MLP neurons of a small language model. Each row is named by its layer, matrix (gate and up: input weights; down: output weights) and neuron, and shows model dimensions 96-191. Each number is 500 + 40 x the weight over its row's rms, rounded and kept within 0 to 999. Numbers have three digits each. A neuron's up and down rows have the sign that makes its largest values positive.
A block is one neuron, or neurons of one layer that tend to fire together. After each block is what it responds to, as a language model described it from the Wikipedia text at the highest values.

L13.gate20:523518475483567460452544525519437536551504484491506629411506471476445482537458440498502468551471458518523465547521490528510433447435450448538438470550491497469505523560454511542499451466498449524474474433525531569545512442494533463486507539549497498539526483583483384486437500528487522554
L13.up20:597466530457501500420507549515422451513510468463488557468566483506440502506542567442514474520410468460530416480393531539515506425548483492476526523422549445445493500576493479465474524482451446443466526515441517489496497526575495480486536523466523529502554509479522470479479472528533503474
L13.down20:528467489539571518493484509450503488560450491478518544564465430467504521475544550506472598455514582503490540545549451445487517455443547481453543493468456486504470471466533512515533429492477522481470521507498491535462496539549572540517482508501548439510577519567514510471482468457606454499
Opening quotation marks. Opening quote marks that begin quoted speech after said/stated/reported, also nickname quotes; weaker on the prefix un- (unresolved, unknown) and the prime in coordinates.

L2.gate139:476480559553474513472553442439498485527520522476519519516530530385466507490475491493570529481542489481484486576519439522516499510596485467554478424489445519497603444449488495529499524437475523485476432497503500444437539470526498534443446481461485430522491472495495533530558522451508511444
L2.up139:539489457568575537544414514484494458466420496500486550497435536466451532528468594489550506444545459532525487523521488510571458517514473519479532484514515452479518492491524548515466520507507478492471563472503556475522476522439468485498467466472534422491478472506496472541431470453560531576
L2.down139:480506555438446487491591520515463524535581470521489495500555474569541474514529428521465497533431517500501490445513508519436510482465565487497474533483505567527480496514470445502522470508489518520498448534493463563458536497541509504525561495547476566520542545484513520463576485571432473441
L2.gate274:434492437484562575457505510430436438431495487464508485561485524511591510453544525529535515443521465545485471560519458519503613469565496500517508459592531581498472486526495466496495527533527467518486474487511450507503497538506541505470486502512454514560485480538508432513490516474444543526
L2.up274:496501452539547566488492512483480372423482445434528481506501472459520514504533524550564470466478516544475485562534513534566561473515528469514511457558463578470523424572465427501477531521534453484467482545536456492475461565460524496479465509478468494485481539577563434518498544479474495554
L2.down274:534492535471450404511492473544564605556502507498473523460509494497418519507398489486450475541479519434496524467488528450473381512469495504496512558421526409491498550439539530495546448466474534488543531518480574533522502441487454461537560466470549491488531503462451591475513511516535496445
L2.gate358:503509531519450473484439530509433546442482513543528473499547467442494533490583510529461523530544503518432427483527529482503538483590509525489492513501469572558460519509527420485485460515515507495500512468539432497474452502479544552481452514508472445523501481489448502544529485539438477574
L2.up358:494472466553500545498460538515534479547505482486549562444521487500439572472521435502527541474547511504433476509495471453482464543579473482504543539508457469544445504482499454510464483489564493498533542474479546498529433475454418520459543444523456448556546437508494493466504531591468561526
L2.down358:511498508475519504486611515449551459492491509440470509550456517505575446516430552520528503507436471512555540493494511533535476457402527509501488467466516489475563458529553567543536510507450526487481485562491512503473549528536513480541509506512528537524476509527523475527491504456564462424
L2.gate362:500412491554535522466558487510466493523524472487469469503512461515498505482531481477494514547508528477560473460502530550534550503513495498514477471459523495501527524564483453476510493428449444470481547556498457502429420527554508559465482555496524515482512524497461453531561435483454491414
L2.up362:462427533587570533522492447450439480475495449453485493535463491528506528491515509446509490507462453546497477496507461468533521476557493499514463428582530581534486500541523471519412434452462460482481532505485575505508472520529485453484531493452620435502467525532471476524559472511498460445
L2.down362:564583469424429476522518504571545476524486541548500497470524483498516505523506491553511506476512552524514535499466525492461415550465503519506537527442501472492527465446463514481546554562560563504486493439517492533505517500423550499565525533531457568541452444444538549448387531488497525504
Mid-word "or" fragment. Word-internal subword pieces, mostly "or" after a short stem, as in Hon-or, Fav-or-ites, Tud-or, select-or, and sometimes ec, ce, ob.

L2.gate35:444505473518479525483525535483450481455550477530541521481505485453536474484603484562488541536543458530484493548528483569530509491525559478449441519484449521527555500453457549433519515492474462477554500515526528527480476538565509526567537540465465504467509436469428466549464562483516519483
L2.up35:433469481489489501517517473534450532504480487541526488513475425499556576439468452624512514548476405546481463542557530631527479451465480537563488445506518455492512542530484537584503530421492521526494502476558483490523444539506466442524525568497531525511518484549513522496503478535464485423
L2.down35:581487563525539549479490501482501530513530538479477485460553526469449433490475552404467492454513580479525527419428511382487484556528489492480507533478497540491515503477508463506486512535498515500471454485508477483479546480477575536444478479476534424491465529484473503531549489457512459497
L2.gate213:478490522417438481470438512460531490508521491502523477579568487464479604498528460493417464470472476448515514510533490534502546430474437468489486484475490513493587497549478477493516542484542518530505534502575532466485484506434515504519571532525493527544461618478524410564512504512502525512
L2.up213:551534498467496508485513477491541499493499501519494466577568470476494618464485559503529496412475479495514579491523495569453465512492484472535458438465512449460504472503520499462495502450486474551532467570463512526463583542497487523431499533650481559466491519455531518584492532540503494472
L2.down213:456513487543499503559499506522444480447527496458466557408428505541522415487455486507510475568548530519483418527470470451520489534546520539460534534496489493532461484503540552554510470542480486410478521488504502456527416482512503514530448467390557496521531392502475501447454493504508524524
L2.gate263:542512548474446512549442503537551525442546437459520528560555556477484560506532481531502534424516484492546508503502506481543518539569516527581440449479510505450517507473446479496554479554500464471436506439482483542413453439533451444509547525524488516519490464501427446498472547497458517420
L2.up263:541436483473537534543514499486566457484536564531497444513527465468551582493539523569497544445560559513540488515466531477457487497534466547588519513522523498494523494478532444572550517490514524492465498566505490500493495474522476500514530551493507522483502500503585526505469492502498471451
L2.down263:468556524510482511450501511483440475512503477493512513483485541530441425518495505450495481509474423507476496456519462520527520473452524436408484500501506521529497482525497496465413446507525491483520519471519514503532529534490554583493387443483475476482515496491525532578567502504496514538
L2.gate282:478517466509576478468507434545523488421521489520517474531514526564520555476433466544538433546480448459507522500481531391498498487484520525493555515448543509552488563494540450524520538502502561541610511547434537495464588470538474401477491466539544513501523520495524451468472481480469511562
L2.up282:490501510482546419440538491537498471482510476563454492461479523540476559476453436509546423491428462460484533414490572419485500465466509527504585538493492483493509522505543405541547584490507530531584561583425535518479565499478518437513480507563547422496542492441525505479467504478479428491
L2.down282:526512475513456548516461585492435560592512508467491519421492534444455468549536530443455550455592507570504512505537458575525483507480504489504451475486457505485510429488460496459523419467479430426398494470584487486526446574514501554487541534479481542552476497519508522547550558465522483451
-ing suffix token. The separate "ing" suffix token completing a verb split into pieces, often in participle clauses like killing, causing, turning, and in names like Accounting, Broadcasting.

L9.gate172:541453551458530480457480532444538515509558513495556509457508408513512470524528480479475525519554585558482376485487466395440558532577483472529498505480525560538491457508523530517539502459460527551450487546457536464498538514627471486440498490487478513462437569518543540462560475479525527455
L9.up172:527466496481487509520440485443469559461517497510528486450522469440526502528532512509465533522487527536488453549538537434540457543447500507492504559504495545482535440474506511466478550533467516471533537458451498511538518552550535503492542536457463466472437556514457509548591579453553478529
L9.down172:358526487501449537454512474493490470513523493522420489563478508458467514471490489523488475442441483593500522489536520568496456500550537486467541484516523397519458516460569464468485512496500471489578466476557471451499470466390469526539534463485456481519589531486512487504397516531519542497
L9.gate181:502460462565479473453470579492465547533504580531523479421571454465474451497533531515457517497503597461550541545504464477464451552521546582521473535453501516524452474510392558517500528516509476443565487532520479465517516525486520526545419560497549502496528534476526547498496475521485510458
L9.up181:542546447441489538482510444537441509562562488533488486500558498448561471493479466537482522453528530548591481485550507457507459505533560548474541497486467547476497478473433510550529509443508430494535486489512519552518592536579538502491553505486460573511485535449484482448542522534527510479
L9.down181:526453569584471430498529552451491503455446538470511516451513486433472438495465504488464492517481551476501489540452488546454498466503514577461551498477509474528513531504350543510498539544530424481543443556474504450525519519507506542491462552475560460508496591509538580573489446518471546505
L9.gate329:484483522507433509530543477467522506539554545503563522443497526461503494491517474455530443599509467523517508526496425463459529524565535515449555509449413533501480559514503527499497479486459485482506454572473552532532505467547492485505403518511476526415531476507511520496509524459531535487
L9.up329:523436497469418463459503459479501509541485565548457516460435520423499507583519478523432533541482478509543530414482494513461545513491513505516511514434498497476541504485462455583539509483419533498497469544540558555582440510476502572471504484500577473516528559609466478474473539608451606488
L9.down329:497424562570451571510477510507521489512480556492430486542520431496530452512513509517486500509532488510539418451476537498507505481559509503493495491516492452505539549542545422554515497445475505531577466504514551567498481477509531454439530509603505473501449449519523509510418547451504503519
L9.gate368:498465542442538526453513525447452518494450487494536526576526547493548490516454505525517550517528505428640567536539418429554544504515513512472479451480574630561512406464478531440479442501482460466531478524490483469449564511514523476471484546528556502507497513555558483493530528481520435473
L9.up368:502512524472554509467511547472495560513483498544516557467450531537467518459602496510517490486466505484556499515495461472445520427489489508507482497476473446504442647465456451431539478489492469566510455584498458494564454469497492465574552457523495477481480479466491442469474505499479470522
L9.down368:466476491491482460493525505492476537569434503485450506540492542477497541520403535433512559484498535463510561465468519526541526488486414443501498472490501515499449460526527395550545522475516558471548576487503541439467548586533573550453480515467538576532518531524596461468548505611538467490
Table pipes after numbers. Pipe separators (and occasionally semicolons) right after a numeric cell in sports and statistics tables, as in 14 | — and 4 | 2.

L13.gate110:471542456563508531427546506488479494483486525553515517545544457505522504504534488523590498511504476502496528483450487481582542441446515507401540421483490485486506470528394486465467507442434562462449447483485495526491475529513477484605501524430524489562490518518494511508541520471483445531
L13.up110:475514501479506394502573477469559530540431456545556521387513462433525503510491490517473547572536560455507489533546483426464534457438578500444533448516485446472533480463475494458555439492484441500533473577480462443548514476467487495508533505542554525511489543453452512517503463474443468499
L13.down110:473487439565498499518481554556436436488514506479493481462475581491465476552473528496533516520426546536489558471454423516468500484526487508475488442502512428488455509556390493507501549450504527455494504526457548559540522507531499460413461492491509400550499537453555539521482509460508536450
Table cell separators after numbers. Pipe cell separators right after a number in Wikipedia markdown tables (rank, score, stats), e.g. "| 1 |", "| 2 | 0"; also dashes or semicolons following numbers.

L2.gate59:474477520510562520452447489474477526529515495464486523524470456561453488510520532578430518547519516469498526470511504475565479501580502530535449481530488512527474522493561528544456583441506505453528604477461472446555486499518515496513527486542491465528538457489513524497521491482560469527
L2.up59:483505509503516510457438490481467542552514481452464526540469456552462484505503539571463485526504506520474532491560510475583467470586494539543473487527491506549498500519542532501478580433506495439502628488461471433545444504478537489500537490532501458516504481473493516510547506514560462495
L2.down59:514521534464414469550550527524520469461455531498451462478530474462532499529432455469575468471499454525494441480518552512461456487473485496481487426456495484477496492500439471454471448541530493547471429503550540543459532512459485515508449552441508497463473548533462538527504498526461480408
L2.gate264:479467530440510593499510490468460543507420494532525476543546507471546530430485523432470502520517424499535481473525518436437510565547472498498427546431436557465539497509582509529476508479463466550411584504462494485512512433519510504530441436590489587542562540532450557466499528502468591473
L2.up264:507538493470508528490474497518505517513446537525465506501554511481508522478530460493460467440519489492547463419496488455490516564494473495516457516459418495499504512432635466554499501462453459569453584452484481478523540450541511429496447432549501513490548467502455557418504574517403500459
L2.down264:506438522531489465520488541503495522477551533464510487448446475490454464543487521496575551537496565464455514540505512536526458413530503568431560424492552464513504502567392522516463553554540490412516413482523518476477470571527504503458541551478524418531433456482520492544510465498553428464
L2.gate267:496528469502428557483418483514484417482481489513439571542448492525575490444527468548470501426423502441597521540531477504470477542488519455514452542497499526555482448438496550519505463435482581569502507532559464501542519421481518496536504534475483482442509468563460482453495471429520470496
L2.up267:477529426500427592520462503526482443462476409499485523562484565607525514545511476548535518465533449458534538507468436507449524495572580444550467539503494505540493520487525492519534424477454539484483517480529435504506490396467509529512399513534517547494520439551505511496524493458476419512
L2.down267:500469597503547440508557518487527559459515570553508505460537447455446480504485557462515484550525498559462466510494549483555476457489494560449536443490503448512535494566429536505503592556568426481537482509477538466485485568534488466491522503474451427496440607451490520512489484581559590475
L2.gate373:512510468445544500503539478493517453524474425489433459469522467555480521488481522489503468538526497498528503512565350543547495510541422515480469502456473457512504501472530533562441506474511442363495470420450573489497513524444474562570390523487467510559455458554555523551493517468503480506
L2.up373:495532505461553511500462491481475467542506443504467518516545480540529491483458530506483465548506506492548529526548441554552460479553451501450460512448450513539508480490523496525445427510515454391537433453462555501486523511451446622551412524446539495553517442556538472557461495515499453532
L2.down373:478509537575452484521480524503512541463523554530506541467467530404515501491545472495505506489498485536509507467455615426480475486474537478526528462505459524489502491495499441497556582513450543609466580539504463495507447545566540417439616451523491489446498505472451502471544498479463484479
Table cell separators. Pipe separators in Wikipedia wikitext tables, mostly right after a number in score, time or statistics cells (53.76 |, 1 |), plus occasional mid-word pieces such as -itive, -le, -ky.

L2.gate118:499453521544420459467439405541398447508484446495462486528486516499451457489478500431449458547445552471568508598509478455521543519460529465512459518495480508566498435511429470433453388434482463508483483477495484520531482501488499486446483495478529557550483520447478499552460440450509550475
L2.up118:560527566523477471442402446523425474467477500505490530493521504555530462491534434416452412518441525475472499522465542513528517464527459512468509527477476464566481466516519516495468478487453487449477494526510493421543509549462513538503505511510467583498509503459535472520525492479581488458
L2.down118:501514508508573520463529515469501540498537529532468465439519526484532543444450545504545501467484441577503556382534546528538439426520570523494526452504457523422466619531589514520491556535514522486485465518440495533483530514550542517534501493509430412474451515555472511485568583511480505548
L2.gate119:481574466530448462510422538539490487452534508453493566488393450501505532439492469472471432484576520493417477488503497442546507411401569481494514516472529504470500446520529475524507563515471509417461556554500418469526451441485493499496522521525460564465579536465548498501460504534460515444
L2.up119:473490502547500488514492510488524505532557458506466537520388475540517505405429426525509416520466528524549570534505494413500495421479564478521509484529468473471507528542478501503506567430568560507439525515585480532472565453495463468499543486542547472526489456449471528490550493477524556458
L2.down119:527474489485520564480490516548495500486464517507506429468585521479484488582563603426486534493527464474480413482529521541517480578539446489483524496500518508510511495419527478490499381558424478463543481471438551493515438506507531488521470533475489529481493488498481514519437538512477473559
L2.gate248:506401468523523406520488429430521499511511519424563515410529437460502493422468534477559490476530414494482503545490475509511484452557488549512510437445469545415485481437441539580530513516502392412530542503516516515456523547540484536528439544588500470463452559485511505538508469500504556470
L2.up248:426485443542544432505450455542502503490510558488486510456489521449496509483538510513536488456565471494557533557481462484524451488559465544444480446474461543438515436508537499478556465560501493462428484510487478509520507524525498523524422522593543576509439507488505462505521525492483553518
L2.down248:555478532480437609508461578529447539485452495552487499569462522518480485552524458482468469556488563505495547455511481533512526537471515472513536525482471465572555480524529427508490510475455549565497450499500494473556488534474506481463570479444507504517535410540457532498509506464541418508
L2.gate363:497621444534496471536492490442452579490522588495512475478507501535496568474489582526572505474556488474512487512508520457481511510559499475455476457463530532511524541473520489580494527525421589525430520510521481527559489498512499526456514494504462494514486450453531586477513407452545460517
L2.up363:463608409501491490502483505481538540536547587477495549428498501465526553443500505547581454528578536517483470548476518540486516433516463508449472487482448468532497517439490491501549495500420591517414493519557522547536502498519464453542489558479482550490475459486530476502524434565550485475
L2.down363:512424596486516502463546499505534427486412436502507446537461518510497454521510484534481503470490474589501525460531464479535559506513536514559578473483547507512457530511558503440467521525533464496538517483457503536508461498431580476489497485535552469534558490518441525550505524465481500532
Opening quote marks. Opening double quotes starting a quoted title, nickname, or phrase, often in table cells (| "Lipstick…"), plus Year table headers and LaTeX backslashes.